config.toml
num_hidden_layers = 14
hidden_size = 160
num_attention_heads = 5
num_key_value_heads = 5
head_dim = 32
intermediate_size = 640
vocab_size = 826
hidden_act = "swiglu"
norm = "rmsnorm"
norm_place = "pre"
norm_eps = 1e-06
positions = "rope"
rope_theta = 10000.0
rope_fraction = 0.5
qk_norm = false
attn_scale = 0.177
bias = "none"
tie_word_embeddings = false
parallel_block = false
extras = ["capped logits"]
init = "uniform"
init_std_qkv = 0.0322
init_std_o = 0.0
init_std_up = 0.0322
init_std_down = 0.0
init_mimetic = 0.5
optimizer = "adamw"
learning_rate = 0.00205
beta1 = 0.9
beta2 = 0.99
weight_decay = 0.041
lr_head = 0.00693
warmup_steps = 591
schedule = "wsd"
decay_fraction = 0.943
decay_shape = "linear"
final_lr_fraction = 0.05
batch_tokens = 16384
max_seq_len = 256
doc_mask = true
train_tokens = 140800000
max_steps = 8594
dataset = "wikipedia_en"
MLP neurons of a small language model. Each row is named by its layer, matrix (gate and up: input weights) and neuron, and shows model dimensions 48-143. Each number is 50 + 15 x the weight over its row's rms, rounded and kept within 0 to 99. A neuron's up and down rows have the sign that makes its largest values positive.
After each neuron's rows, "fires after" lists the tokens most often just before its 100 highest values on Wikipedia text that the model never trained on.

L7.gate565:46 55 52 65 47 69 29 45 59 40 45 58 76 40 76 75 34 52 29 42 57 46 16 30 07 34 68 40 23 39 40 60 34 57 40 43 48 32 87 19 57 39 47 37 28 46 52 46 67 51 33 56 70 50 54 50 54 36 69 42 54 55 25 39 69 50 33 47 37 31 41 42 50 61 74 67 54 57 59 62 54 47 72 33 47 49 74 60 53 47 59 50 51 34 45 45
L7.up565:51 63 53 46 60 47 32 47 57 36 45 49 80 69 60 59 26 13 66 32 72 34 23 60 18 52 53 63 38 32 55 57 50 69 40 65 28 57 62 26 64 58 45 32 36 47 34 41 54 44 32 72 47 45 55 47 51 51 62 41 45 48 38 26 63 77 48 39 59 25 49 16 46 40 66 69 33 63 71 71 39 49 53 40 50 33 54 43 46 33 38 51 54 43 46 87
fires after: " p", " P", " v", " b", "P", "R"

L11.gate397:48 34 55 88 24 57 51 53 67 76 40 57 49 42 57 34 64 80 32 60 20 68 53 37 44 59 37 64 39 49 52 63 65 44 39 23 40 34 60 51 53 68 37 23 48 50 69 71 69 57 67 33 47 36 81 36 61 47 48 52 43 45 69 32 66 64 62 63 61 54 42 31 56 63 65 33 51 62 60 66 37 56 67 61 66 63 36 57 55 22 60 47 60 48 56 46
L11.up397:46 39 83 57 55 36 78 40 34 38 78 60 64 66 46 54 40 46 47 35 32 39 57 27 65 58 13 55 49 60 26 49 45 56 57 53 64 51 27 46 57 42 56 55 76 52 53 76 62 44 52 16 71 38 52 56 34 66 74 63 37 72 53 58 42 45 64 49 47 61 32 37 54 69 41 39 44 57 34 51 26 47 45 54 52 76 53 32 31 42 67 49 41 28 56 46
fires after: "p", " p", "u", "ep", " f", "r"

L4.gate124:44 42 50 57 30 41 55 66 60 34 66 41 80 41 43 46 34 73 22 49 42 51 62 43 54 47 69 42 37 53 74 72 25 50 54 35 60 56 55 52 64 35 56 61 51 42 43 49 44 38 55 27 50 35 79 46 49 47 71 71 26 37 72 37 83 29 46 38 55 45 55 62 49 56 47 59 60 73 60 57 59 43 59 37 61 67 74 37 35 36 39 38 32 72 54 20
L4.up124:62 58 70 80 41 73 28 66 76 62 47 39 30 42 35 76 59 55 40 54 42 63 42 31 24 24 77 61 53 55 40 61 70 39 70 54 57 80 70 46 64 40 58 37 25 45 57 42 50 37 18 42 49 64 63 42 25 21 40 61 48 59 55 64 62 57 69 22 66 39 68 45 81 83 75 79 41 72 57 48 58 51 71 37 19 55 84 56 42 72 73 47 40 56 26 40
fires after: "p", " p", "v", "w", "r", "f"

L8.gate562:66 58 58 48 48 66 48 70 38 64 62 36 50 50 47 41 39 59 41 48 59 56 32 67 44 51 65 43 50 64 27 58 68 53 68 50 60 73 63 49 43 40 69 18 54 69 43 43 32 60 59 40 79 35 76 31 63 30 46 43 44 61 52 38 51 18 42 30 54 57 60 28 78 43 47 61 78 46 53 25 46 62 52 52 46 56 58 57 54 52 26 53 36 36 77 35
L8.up562:56 62 41 47 60 81 46 50 61 73 34 32 72 69 50 65 65 57 35 38 30 62 52 87 55 31 51 46 50 35 02 50 46 55 68 62 54 74 66 64 59 51 67 29 28 39 52 59 45 58 56 45 59 46 40 20 63 50 77 37 16 20 77 50 64 35 66 28 35 45 51 24 63 60 60 61 34 50 36 28 64 56 31 61 63 47 39 59 27 57 53 44 65 59 40 37
fires after: " ", ".\n\n", ".", " l", " W"

L5.gate12:52 63 25 40 52 78 26 11 57 43 50 53 67 23 63 50 61 56 28 61 33 55 30 34 21 47 45 46 44 83 21 72 39 52 68 33 30 49 68 26 28 49 43 46 39 56 47 52 52 49 62 32 90 59 49 53 48 32 47 64 45 77 54 28 66 24 37 47 63 43 32 60 51 44 48 47 26 36 53 59 56 62 58 54 66 49 70 67 55 27 69 53 47 58 35 52
L5.up12:33 41 24 78 56 66 62 28 34 48 45 56 61 41 52 34 26 52 68 46 36 57 51 58 30 47 38 33 60 81 54 31 49 56 32 49 54 75 51 44 31 56 61 65 55 60 71 51 47 68 46 45 37 52 54 77 48 27 46 61 56 63 66 47 48 55 30 59 66 50 20 21 45 57 45 54 26 74 45 57 54 46 51 54 49 55 46 38 36 37 35 60 39 59 30 39
fires after: " M", " D", "D", "M", " V", " P"

L4.gate46:58 45 55 51 69 46 44 12 27 66 71 50 72 40 65 50 69 39 48 72 58 62 76 51 35 29 51 60 72 52 48 38 21 20 52 65 45 44 46 30 46 62 57 57 79 63 51 32 56 69 49 57 63 75 36 34 54 72 54 84 36 42 43 39 44 19 50 65 53 34 56 50 61 42 23 53 26 26 70 53 62 52 54 66 49 50 55 41 30 59 46 61 69 46 75 56
L4.up46:76 58 72 21 63 61 24 24 49 58 43 31 57 27 67 46 53 39 41 59 39 53 65 55 72 39 77 51 71 49 54 34 42 17 58 34 54 48 48 47 71 36 54 80 48 26 50 62 63 54 71 48 37 41 38 00 63 48 46 46 28 48 53 65 52 42 34 76 34 33 64 64 62 57 45 39 44 46 73 47 60 41 46 57 38 33 63 37 59 72 68 17 26 82 52 26
fires after: " m", "M", " M", "im", "a"

L7.gate360:53 68 52 44 37 55 25 38 42 30 61 32 66 54 57 77 39 58 09 83 53 73 49 36 14 56 67 31 37 68 47 78 44 38 41 52 58 57 63 43 61 68 60 80 19 36 68 66 31 47 37 70 54 50 47 28 58 39 55 48 42 66 66 55 67 61 46 51 35 60 83 47 48 68 53 72 58 61 38 59 36 42 58 39 45 31 78 45 42 54 44 48 53 40 38 46
L7.up360:66 62 34 50 39 50 61 34 39 44 64 59 34 56 30 48 57 46 41 71 68 41 43 62 16 57 41 63 63 57 32 51 55 41 65 52 38 52 48 67 71 58 33 32 49 46 59 35 49 64 35 12 19 58 51 54 71 47 66 61 42 44 82 40 69 62 59 55 53 63 56 43 37 54 27 17 31 37 73 46 47 59 93 42 25 37 63 25 33 59 48 59 63 51 55 53
fires after: " M", "r", " R", "ph", " m", "M"

L8.gate424:82 71 32 36 36 44 32 37 40 60 77 50 63 54 60 40 62 53 46 54 41 50 28 61 28 19 52 31 26 67 48 66 19 35 20 63 72 36 88 43 62 29 47 17 43 60 61 39 37 28 56 19 88 26 55 27 74 56 40 41 21 41 28 25 21 24 57 57 25 38 56 61 58 42 48 49 37 61 55 59 41 65 61 37 40 61 65 65 67 43 65 39 46 46 37 40
L8.up424:55 49 74 39 61 60 27 44 64 52 35 34 58 46 68 67 52 32 61 51 55 68 32 47 43 43 28 54 65 55 37 47 31 52 77 74 40 42 77 81 52 33 53 48 31 24 48 21 40 50 57 58 73 47 45 16 44 42 40 52 46 34 43 55 54 54 53 33 70 35 83 52 71 33 79 92 48 44 61 32 54 55 35 57 40 71 33 65 48 43 68 45 59 52 81 53
fires after: ".", ".\n\n", " m", "==", " F"

L4.gate10:47 47 73 29 64 40 33 49 44 07 64 64 59 43 63 83 26 46 35 58 37 38 48 29 29 50 63 27 37 50 49 80 35 20 48 35 47 58 47 45 43 45 19 62 59 59 76 45 40 44 71 45 48 43 38 40 70 43 38 48 43 62 69 43 31 53 38 64 21 45 41 74 20 61 47 47 35 46 49 98 28 52 52 42 46 36 62 54 52 41 44 54 57 38 50 38
L4.up10:31 29 34 43 40 49 48 54 47 32 53 70 27 62 64 72 65 40 53 42 55 75 29 71 19 43 48 29 32 45 31 74 70 26 64 45 59 24 65 37 27 41 64 25 33 55 65 71 57 65 64 18 64 50 65 77 43 70 40 45 49 42 10 45 51 49 67 58 72 54 56 29 28 38 59 61 47 46 73 66 25 57 62 48 42 40 44 65 48 47 40 35 52 46 71 47
fires after: " F", " B", " M", "F", " P", " R"

L10.gate195:47 29 39 31 54 73 40 45 54 50 53 40 75 20 40 61 59 50 53 74 44 58 61 68 28 27 68 38 25 30 55 27 42 26 40 40 67 47 62 35 43 32 59 42 49 52 42 71 49 40 56 53 59 66 27 45 72 40 22 35 22 78 40 31 40 00 40 59 35 36 39 63 47 59 41 71 09 37 43 71 60 75 46 57 38 37 79 41 58 53 65 41 72 44 68 39
L10.up195:51 50 48 32 52 74 44 42 99 31 39 59 44 46 37 51 64 23 45 59 35 61 60 41 18 48 49 48 43 43 49 31 62 17 59 55 47 69 39 68 22 50 30 43 46 56 36 68 41 49 59 35 50 58 36 53 65 09 45 60 61 50 60 64 62 44 62 48 65 36 64 65 41 56 47 70 43 33 47 39 47 58 09 48 43 44 73 34 55 33 63 51 61 60 61 64
fires after: " M", " m", "M", " "

L7.gate485:15 67 30 31 35 05 57 70 21 34 80 20 62 47 50 35 74 67 40 75 41 42 60 70 72 64 53 38 38 17 44 52 29 71 53 36 44 33 44 46 15 35 67 43 52 43 52 25 52 24 67 37 39 58 37 48 38 54 61 39 38 63 48 59 73 49 45 34 32 59 36 65 34 32 64 31 52 61 67 58 47 55 66 42 65 54 49 71 69 32 40 41 29 38 64 34
L7.up485:39 50 30 39 58 47 20 71 44 69 68 46 52 60 71 57 59 32 67 40 37 38 59 54 61 81 58 38 53 54 57 29 68 63 43 35 56 48 59 54 42 66 55 61 64 55 51 48 54 63 52 40 39 55 47 49 67 45 45 21 56 65 25 50 50 37 39 62 41 66 22 65 44 34 59 41 24 33 75 93 68 70 75 66 60 45 34 58 51 08 42 46 15 90 39 49
fires after: "ak", "ag", "k", "am", "az"

L10.gate35:46 45 52 63 66 68 37 71 58 74 42 22 49 28 76 35 66 65 23 47 84 56 44 47 58 52 68 29 45 65 24 30 71 53 51 39 56 69 63 51 33 37 48 44 54 72 43 63 38 60 76 58 39 68 37 14 58 30 56 51 39 45 66 36 72 12 56 43 62 36 86 30 42 39 76 62 37 41 58 17 63 46 58 20 61 59 55 64 54 40 62 39 52 26 73 30
L10.up35:42 61 50 43 81 23 53 38 35 50 62 35 66 50 51 28 85 53 42 23 69 49 37 22 43 36 41 39 49 58 36 57 56 44 57 56 59 50 32 66 40 40 54 63 70 46 38 49 47 33 28 50 62 63 55 41 62 31 67 39 21 40 53 43 56 58 66 48 69 51 48 78 39 67 46 42 46 43 55 47 78 54 58 47 34 44 52 49 56 28 33 73 79 51 57 54
fires after: " ele", " f", "==", ".", "W", " W"

L7.gate181:85 79 39 56 52 79 82 65 80 66 38 53 44 37 50 60 61 68 36 38 44 37 55 14 43 56 41 34 59 18 35 46 08 60 83 65 61 57 41 51 51 48 65 44 37 64 49 24 54 53 68 21 58 58 79 53 66 53 36 44 51 71 36 53 42 59 61 47 29 34 48 60 72 47 34 72 48 54 62 53 49 53 67 39 61 38 70 51 12 53 46 17 67 73 50 47
L7.up181:60 61 50 54 45 32 66 84 59 81 37 43 60 37 66 30 77 43 56 55 60 45 71 49 41 56 60 57 52 33 58 65 51 73 33 34 50 43 40 50 40 05 51 47 38 39 55 28 42 19 54 22 68 58 17 56 38 71 33 71 43 35 61 47 64 30 51 38 22 58 23 68 46 36 24 34 42 74 34 32 47 33 52 46 24 58 42 53 54 54 65 48 48 53 61 51
fires after: "t", "ut", "ent", "nt", " on", "at"

L5.gate187:42 35 64 73 40 69 44 32 45 37 44 52 54 43 29 56 46 62 52 49 60 63 50 52 66 41 33 62 50 50 29 38 30 27 50 28 41 93 37 53 63 31 56 82 49 65 55 62 54 51 69 48 66 42 57 37 72 70 63 77 49 72 65 39 66 60 66 68 59 70 23 60 58 77 38 60 28 38 55 68 69 43 44 62 61 33 66 61 66 87 69 41 53 39 37 70
L5.up187:36 47 75 50 47 68 57 66 63 39 26 30 36 38 27 32 24 36 62 46 59 45 34 51 45 71 53 74 66 29 63 41 65 61 47 67 71 44 33 51 39 63 30 23 49 75 54 49 59 59 39 58 41 31 84 41 59 69 34 60 47 38 34 43 55 62 45 58 54 55 31 83 71 57 46 41 69 56 60 56 32 44 58 46 51 50 50 28 30 61 51 43 86 62 33 57
fires after: " I", "I", "e", " Te", "et"

L4.gate221:23 54 27 37 28 47 23 31 23 43 57 48 36 24 36 50 37 58 37 59 37 49 41 47 42 46 32 52 39 50 59 51 47 69 35 30 42 46 65 63 54 66 42 47 18 35 54 45 50 48 30 54 68 36 59 71 73 40 34 55 62 55 53 53 25 43 10 54 58 50 65 71 66 76 45 62 52 35 35 67 39 18 62 53 36 38 37 64 45 48 51 51 52 62 15 52
L4.up221:43 52 60 69 27 76 41 47 68 61 58 37 56 46 59 46 28 56 51 59 51 36 56 15 39 78 44 35 53 55 84 32 60 70 62 51 73 53 35 46 41 68 70 53 39 44 57 28 51 33 75 25 37 66 25 54 42 50 66 39 40 69 55 46 35 41 63 57 45 55 62 70 62 52 39 87 47 64 31 26 30 62 43 63 56 32 57 88 18 01 40 29 35 74 36 56
fires after: "em", "m", " m", " M", "M", "om"

L4.gate452:62 61 54 58 26 34 31 73 51 57 70 50 82 29 33 65 65 49 50 46 30 54 48 65 32 62 39 62 39 51 47 56 15 49 50 69 49 36 47 39 35 66 23 46 79 57 52 63 46 44 92 34 65 55 73 48 73 46 48 69 55 37 46 40 31 41 47 15 66 43 65 77 55 29 35 50 08 29 71 51 59 82 86 35 56 36 53 58 24 42 39 51 48 55 49 64
L4.up452:71 80 42 42 47 57 21 24 42 51 60 28 49 35 56 58 32 42 47 70 00 51 33 33 50 42 63 28 65 71 44 46 41 28 29 28 46 39 69 60 65 32 46 41 62 45 48 57 61 39 28 40 61 51 44 21 48 52 49 99 42 42 63 52 40 52 59 88 56 41 50 39 36 68 40 39 50 50 59 44 67 42 51 47 53 51 59 84 46 64 67 44 55 45 39 51
fires after: " m", " M", " d", " v", " B"

L11.gate102:35 40 56 87 37 49 48 54 71 31 56 57 84 73 41 62 36 58 28 47 22 34 64 39 49 51 26 70 60 56 57 54 40 42 44 68 50 67 54 42 65 45 72 50 47 11 39 32 53 57 79 55 64 23 56 29 57 57 49 73 43 65 53 36 65 71 34 57 24 55 57 47 60 39 64 39 58 29 72 57 54 74 44 51 56 80 77 36 50 60 69 18 42 33 68 39
L11.up102:53 36 44 40 42 67 59 28 87 22 54 32 33 49 33 70 55 55 41 24 75 40 22 50 22 73 26 53 06 58 57 61 29 71 59 65 49 46 50 58 63 52 59 29 50 58 56 25 40 44 53 61 19 55 49 71 40 27 76 57 42 43 28 25 37 75 53 51 55 53 51 42 35 49 69 34 42 58 53 41 57 51 62 54 35 40 49 51 44 31 65 47 54 62 59 58
fires after: " re", "ur", "ug", "-", " W", " Re"

L7.gate19:64 51 48 38 39 65 43 44 62 43 31 77 74 47 69 76 41 65 43 58 57 64 43 32 20 51 49 34 49 48 50 66 13 33 43 39 42 39 82 35 60 38 54 54 27 48 40 44 71 45 73 61 50 65 46 28 31 59 42 48 60 32 35 10 38 45 37 52 38 64 57 34 41 62 69 64 51 40 79 82 54 73 44 48 72 79 62 73 75 72 74 42 43 27 57 34
L7.up19:75 33 69 34 47 58 37 37 59 35 40 79 61 51 67 85 50 28 71 56 53 39 45 49 32 65 51 49 61 34 81 55 38 37 66 56 15 53 65 59 54 46 71 51 42 38 34 28 64 61 55 66 41 60 38 44 35 50 37 50 76 31 39 30 40 55 53 27 62 54 46 16 57 32 84 58 44 45 67 49 48 70 33 29 42 84 45 65 60 66 45 50 34 41 82 76
fires after: " t", " T", "-", " c", " b"

L5.gate77:51 46 45 59 22 50 23 40 65 22 58 52 53 44 44 58 38 48 34 37 25 25 29 39 33 58 52 38 52 39 29 68 45 47 54 45 57 70 54 29 54 46 52 68 17 48 30 66 49 58 50 57 38 49 43 57 00 30 52 52 52 64 17 25 59 48 51 52 50 68 30 42 69 63 80 60 59 47 80 67 55 78 64 39 65 69 54 68 63 49 55 57 41 52 21 40
L5.up77:62 50 56 44 24 71 70 41 36 55 33 60 45 76 47 44 39 47 58 15 35 29 67 48 36 77 31 39 75 43 34 34 60 64 45 36 47 74 26 58 63 28 42 23 41 44 57 43 64 82 77 77 43 54 60 40 37 47 60 48 66 59 60 25 78 44 60 28 63 68 67 65 71 34 87 43 64 50 45 51 38 65 69 59 23 46 37 34 27 62 51 65 51 24 66 56
fires after: "b", " c", " d", " t", "t", "at"

L11.gate608:49 40 58 55 50 34 60 54 38 61 43 70 44 63 81 67 54 61 23 34 77 52 28 53 53 70 39 56 34 23 56 32 38 54 61 50 75 50 53 55 67 38 44 16 53 40 48 47 57 42 58 60 34 16 66 71 77 60 38 79 41 40 56 41 31 42 16 49 50 51 55 51 50 47 63 54 73 37 39 68 45 34 40 59 49 65 59 49 60 26 41 33 83 09 51 44
L11.up608:31 40 43 73 58 40 70 41 67 17 53 83 47 70 49 74 44 40 33 53 73 42 39 43 79 81 58 55 31 28 41 53 50 69 58 58 64 18 29 63 76 41 44 40 24 56 52 54 38 59 48 71 32 28 30 77 71 39 37 39 72 55 37 20 43 55 54 37 52 54 38 27 50 50 65 48 44 44 45 51 37 41 45 38 26 38 56 35 46 21 60 30 54 33 70 51
fires after: " re", " Re", " le", "e", " f", " ne"

L5.gate8:27 41 40 22 36 65 31 30 41 35 58 62 42 49 55 64 26 64 53 83 57 62 54 55 28 51 39 34 37 63 20 45 38 47 39 37 75 52 38 25 91 44 56 64 58 59 56 77 48 60 66 53 43 63 55 52 75 73 62 61 44 41 68 54 44 44 27 56 58 32 51 46 35 48 35 32 24 60 40 75 56 26 50 53 74 25 59 66 44 51 65 55 56 36 38 59
L5.up8:57 50 65 57 88 80 52 38 33 40 39 62 70 57 44 48 69 49 42 93 65 53 47 40 52 56 67 64 48 50 52 46 28 29 62 36 55 58 45 48 78 58 64 31 82 47 57 42 77 73 51 90 46 61 38 20 58 47 60 29 66 28 68 51 38 50 62 48 37 42 17 64 50 66 61 55 50 50 60 38 40 48 22 67 48 30 58 47 53 48 55 50 59 52 66 44
fires after: " M", "M", "ot", "o", " Un", "us"

L8.gate220:58 49 36 43 52 51 25 53 37 52 75 41 76 41 71 44 29 48 34 79 63 53 58 34 23 47 49 47 38 73 38 74 45 36 70 51 39 52 78 51 28 64 41 77 39 26 71 40 67 59 50 51 33 54 46 40 63 42 43 44 61 63 59 54 63 60 39 43 66 15 73 73 70 55 35 70 42 25 42 82 43 49 56 72 42 33 50 55 46 36 71 37 55 56 14 48
L8.up220:61 58 38 75 45 33 46 46 37 55 42 43 38 52 52 80 15 55 51 54 73 49 70 59 51 55 66 37 57 85 58 50 51 43 42 71 74 65 63 54 35 31 44 55 59 44 75 07 48 22 59 57 40 63 21 45 50 57 41 60 37 44 87 42 39 48 61 42 45 64 36 73 43 42 78 54 33 45 52 61 46 61 63 57 83 64 63 34 32 25 38 28 35 55 50 68
fires after: " M", "ph", " m", "p", " P", " U"

L8.gate637:44 56 67 44 42 60 58 65 51 35 27 90 84 60 69 65 60 53 46 60 32 41 27 67 33 50 46 27 46 22 42 72 55 52 40 32 37 56 54 33 46 57 50 61 40 40 34 54 63 27 48 47 44 43 23 29 59 52 50 61 60 35 34 41 42 20 42 83 56 67 53 42 42 47 45 53 51 44 67 63 51 71 72 40 81 41 91 66 55 65 71 23 43 60 47 41
L8.up637:65 66 36 48 74 27 48 53 48 39 62 52 32 46 27 45 43 63 41 72 38 25 41 30 55 72 49 48 75 66 64 57 54 65 75 44 53 55 51 71 55 63 53 64 01 60 56 38 41 54 50 63 58 39 63 34 39 54 32 40 75 43 55 67 80 59 69 29 52 66 60 35 44 42 62 81 43 54 48 20 53 71 43 40 70 70 55 23 51 43 53 51 57 51 47 55
fires after: " T", " t", " R", " B", " st"

L5.gate139:59 51 36 55 71 21 28 53 52 55 68 55 67 68 73 54 39 66 36 41 24 31 45 47 43 62 93 51 38 70 53 50 29 53 39 55 38 28 69 53 47 68 47 52 69 70 64 50 27 26 45 78 85 52 35 43 40 08 46 58 31 53 71 65 21 31 33 53 57 60 57 44 44 25 62 54 59 63 40 45 30 55 56 73 57 69 65 57 46 29 48 51 48 50 35 52
L5.up139:30 78 41 35 28 44 71 49 29 51 69 35 29 52 42 43 30 64 40 40 59 43 78 43 89 30 46 42 40 51 41 24 79 51 76 76 53 52 42 36 45 64 49 61 45 67 33 74 60 33 51 34 39 62 44 57 62 27 63 63 34 53 59 49 61 51 06 62 53 44 42 45 22 26 27 10 33 56 26 53 36 36 53 45 46 43 80 36 68 31 60 46 52 50 76 62
fires after: "l", " V", "ag", " v", "k", " J"

L5.gate310:45 41 52 17 46 62 50 53 57 46 33 37 42 63 55 53 57 51 51 51 46 79 46 50 32 51 64 35 59 45 27 28 45 33 56 38 78 60 30 40 50 21 42 49 73 75 69 54 83 76 83 55 41 58 72 61 69 52 36 37 58 53 57 24 39 53 49 53 54 44 39 68 61 60 68 47 50 41 66 73 57 57 48 65 61 53 45 66 57 71 72 60 69 21 44 41
L5.up310:35 60 45 38 63 43 61 21 53 64 51 31 51 58 40 31 34 59 52 38 59 54 40 57 51 36 50 45 61 57 85 33 34 49 44 31 50 22 37 47 69 42 57 56 79 32 54 69 77 56 59 76 50 37 75 32 82 33 67 44 55 41 57 37 79 63 50 44 49 49 53 59 62 52 45 25 55 81 51 53 40 38 58 37 19 36 57 38 51 75 62 39 91 46 28 41
fires after: " T", " Te", " I", " N", "e"

L5.gate294:60 50 68 60 44 67 69 62 70 59 32 43 62 27 65 75 47 67 17 65 47 49 69 53 56 51 87 41 54 50 49 65 36 52 47 40 46 42 78 68 47 38 50 49 49 52 66 68 50 23 51 42 27 55 54 35 66 58 38 39 39 71 65 73 66 51 67 45 43 47 45 67 37 29 36 25 55 62 52 39 48 46 54 50 56 39 90 50 28 52 60 50 48 41 51 44
L5.up294:58 42 42 69 64 62 57 53 75 51 47 67 39 21 60 98 60 53 44 42 43 40 75 50 80 67 64 59 50 58 67 51 52 57 58 55 45 42 49 70 52 32 31 34 47 46 71 64 38 33 38 49 28 64 59 53 56 30 41 43 37 49 68 51 61 73 73 24 60 32 77 60 46 35 28 43 63 33 30 12 55 53 45 24 11 34 56 16 35 46 36 43 44 43 50 53
fires after: "0", " W", "t", "nt", "if"

L8.gate323:67 49 19 70 64 77 43 46 59 38 59 50 35 31 55 83 52 60 33 68 66 66 51 44 37 56 54 30 56 42 43 91 46 55 37 58 39 53 41 39 37 36 49 37 27 49 79 51 77 77 73 55 39 41 50 61 62 46 38 55 29 49 46 46 47 62 40 42 41 61 41 36 61 64 36 66 45 31 68 52 35 91 65 60 69 50 82 57 47 63 56 41 61 41 44 47
L8.up323:49 46 33 78 73 56 63 80 76 57 55 47 45 12 67 61 65 62 43 53 57 76 33 42 78 21 75 44 44 45 57 61 53 35 56 60 54 62 25 52 47 31 63 74 64 56 40 41 47 61 63 58 41 58 55 64 44 55 25 64 59 41 59 49 28 60 45 54 54 59 52 71 57 36 63 85 71 27 66 17 51 61 53 53 86 45 51 20 51 46 46 42 32 44 50 58
fires after: " P", " C", " p", " ", "p", "c"

L4.gate104:56 50 37 86 48 46 90 57 91 29 62 47 43 53 51 50 60 76 20 28 66 53 34 21 44 52 72 48 32 45 34 68 26 54 49 42 56 41 61 69 58 42 41 38 57 47 42 52 24 36 57 36 45 42 68 45 99 16 48 41 45 45 79 46 67 55 52 50 58 41 59 43 30 52 59 72 73 70 36 32 58 49 66 52 55 40 79 18 49 38 70 40 61 58 60 37
L4.up104:52 72 72 74 56 55 61 53 74 61 64 63 67 31 44 85 24 31 33 29 47 51 92 60 86 52 48 66 65 53 56 52 48 85 36 37 69 77 38 40 65 22 75 81 40 52 74 65 46 53 57 40 64 38 39 47 47 51 30 71 25 56 56 48 86 50 65 44 49 85 45 33 63 66 44 50 41 55 46 42 44 51 27 55 51 41 41 44 25 61 74 61 56 32 45 50
fires after: "if", "t", "nt", "p", " p"

L5.gate453:49 66 46 52 33 54 48 60 55 38 63 61 85 59 66 92 55 58 14 63 64 64 23 46 39 45 73 27 31 51 32 73 37 38 36 54 47 27 62 13 64 56 33 58 41 65 48 48 63 60 60 50 59 52 35 70 74 57 48 54 42 59 28 53 56 43 74 76 51 40 71 53 34 76 42 37 34 50 58 70 28 51 53 48 54 28 69 72 43 33 67 35 68 48 27 46
L5.up453:53 56 60 64 35 64 48 53 60 47 38 54 72 56 43 44 58 45 40 56 50 51 56 51 45 59 48 65 49 41 58 57 52 25 44 41 46 31 75 16 52 52 38 40 33 79 49 40 54 75 41 53 44 62 39 61 59 71 49 72 22 92 25 53 52 60 73 67 43 40 44 41 23 69 61 45 47 54 51 60 33 25 38 77 21 38 71 61 59 45 90 60 39 38 56 49
fires after: " P", " F", " D", " S", " B", "P"

L11.gate244:80 24 52 62 64 63 30 58 49 37 52 42 22 70 44 57 54 47 44 53 50 63 52 71 52 64 43 41 66 52 26 47 56 17 58 49 65 68 41 51 80 23 42 42 70 47 31 67 64 36 64 62 80 47 68 64 74 62 30 60 33 55 77 34 34 17 61 83 41 53 60 67 51 53 49 54 58 30 65 63 54 27 49 24 42 65 73 46 65 41 47 64 57 72 38 47
L11.up244:60 46 57 50 49 31 55 63 48 61 78 48 20 58 76 52 49 49 63 65 46 53 43 81 91 46 68 41 52 55 29 42 60 54 77 20 41 48 66 62 66 21 13 53 68 62 74 21 35 35 57 49 46 42 42 55 35 51 46 38 26 43 60 65 42 54 67 75 49 72 62 52 22 63 68 52 58 68 49 51 38 61 57 57 62 58 29 58 54 35 59 43 31 36 48 37
fires after: "ul", " f", " F", " comm", "le", "ig"

L7.gate23:52 53 50 32 60 39 45 62 32 50 63 45 33 54 42 45 66 35 46 22 53 51 57 45 43 32 56 34 63 20 49 55 60 55 39 49 58 62 31 22 06 34 42 69 57 45 52 22 47 49 64 49 59 69 38 43 46 21 65 60 37 58 46 58 57 50 29 61 44 43 52 53 52 21 28 60 30 63 59 76 27 43 63 65 54 70 51 19 66 38 21 66 46 60 54 47
L7.up23:26 76 44 27 53 31 39 19 47 54 74 47 69 63 63 39 38 48 63 55 45 36 48 45 45 37 40 31 33 47 76 32 58 50 61 75 55 31 42 49 72 46 74 37 80 60 18 60 27 28 42 38 49 59 36 36 54 44 67 60 77 46 51 37 47 50 27 58 25 29 21 50 50 20 48 27 41 44 72 47 38 66 58 69 47 47 71 32 31 42 47 35 29 35 47 59
fires after: "k", "g", "ill", "ag", "ud"

L5.gate111:53 31 41 46 37 71 14 57 23 25 66 57 68 41 65 63 43 77 25 69 50 51 48 26 37 58 60 50 43 82 50 67 32 40 39 23 46 59 39 51 41 56 53 68 42 49 70 60 38 61 86 66 61 48 46 21 59 31 68 44 38 57 74 42 49 35 38 51 55 47 68 50 20 71 59 64 64 44 35 65 44 41 44 69 61 27 60 47 54 44 83 58 53 47 38 48
L5.up111:24 25 57 56 65 63 33 31 43 13 49 28 55 78 59 58 44 72 44 44 54 63 66 56 62 62 52 26 21 48 57 44 41 46 34 47 69 53 58 40 58 58 67 48 40 32 48 47 59 60 38 71 53 66 37 69 35 44 63 29 48 61 51 37 78 58 42 54 55 38 62 40 62 52 49 90 70 62 55 47 44 41 34 46 50 27 63 68 40 41 38 47 57 48 47 47
fires after: " m", "em", " pro", "m", "/", " M"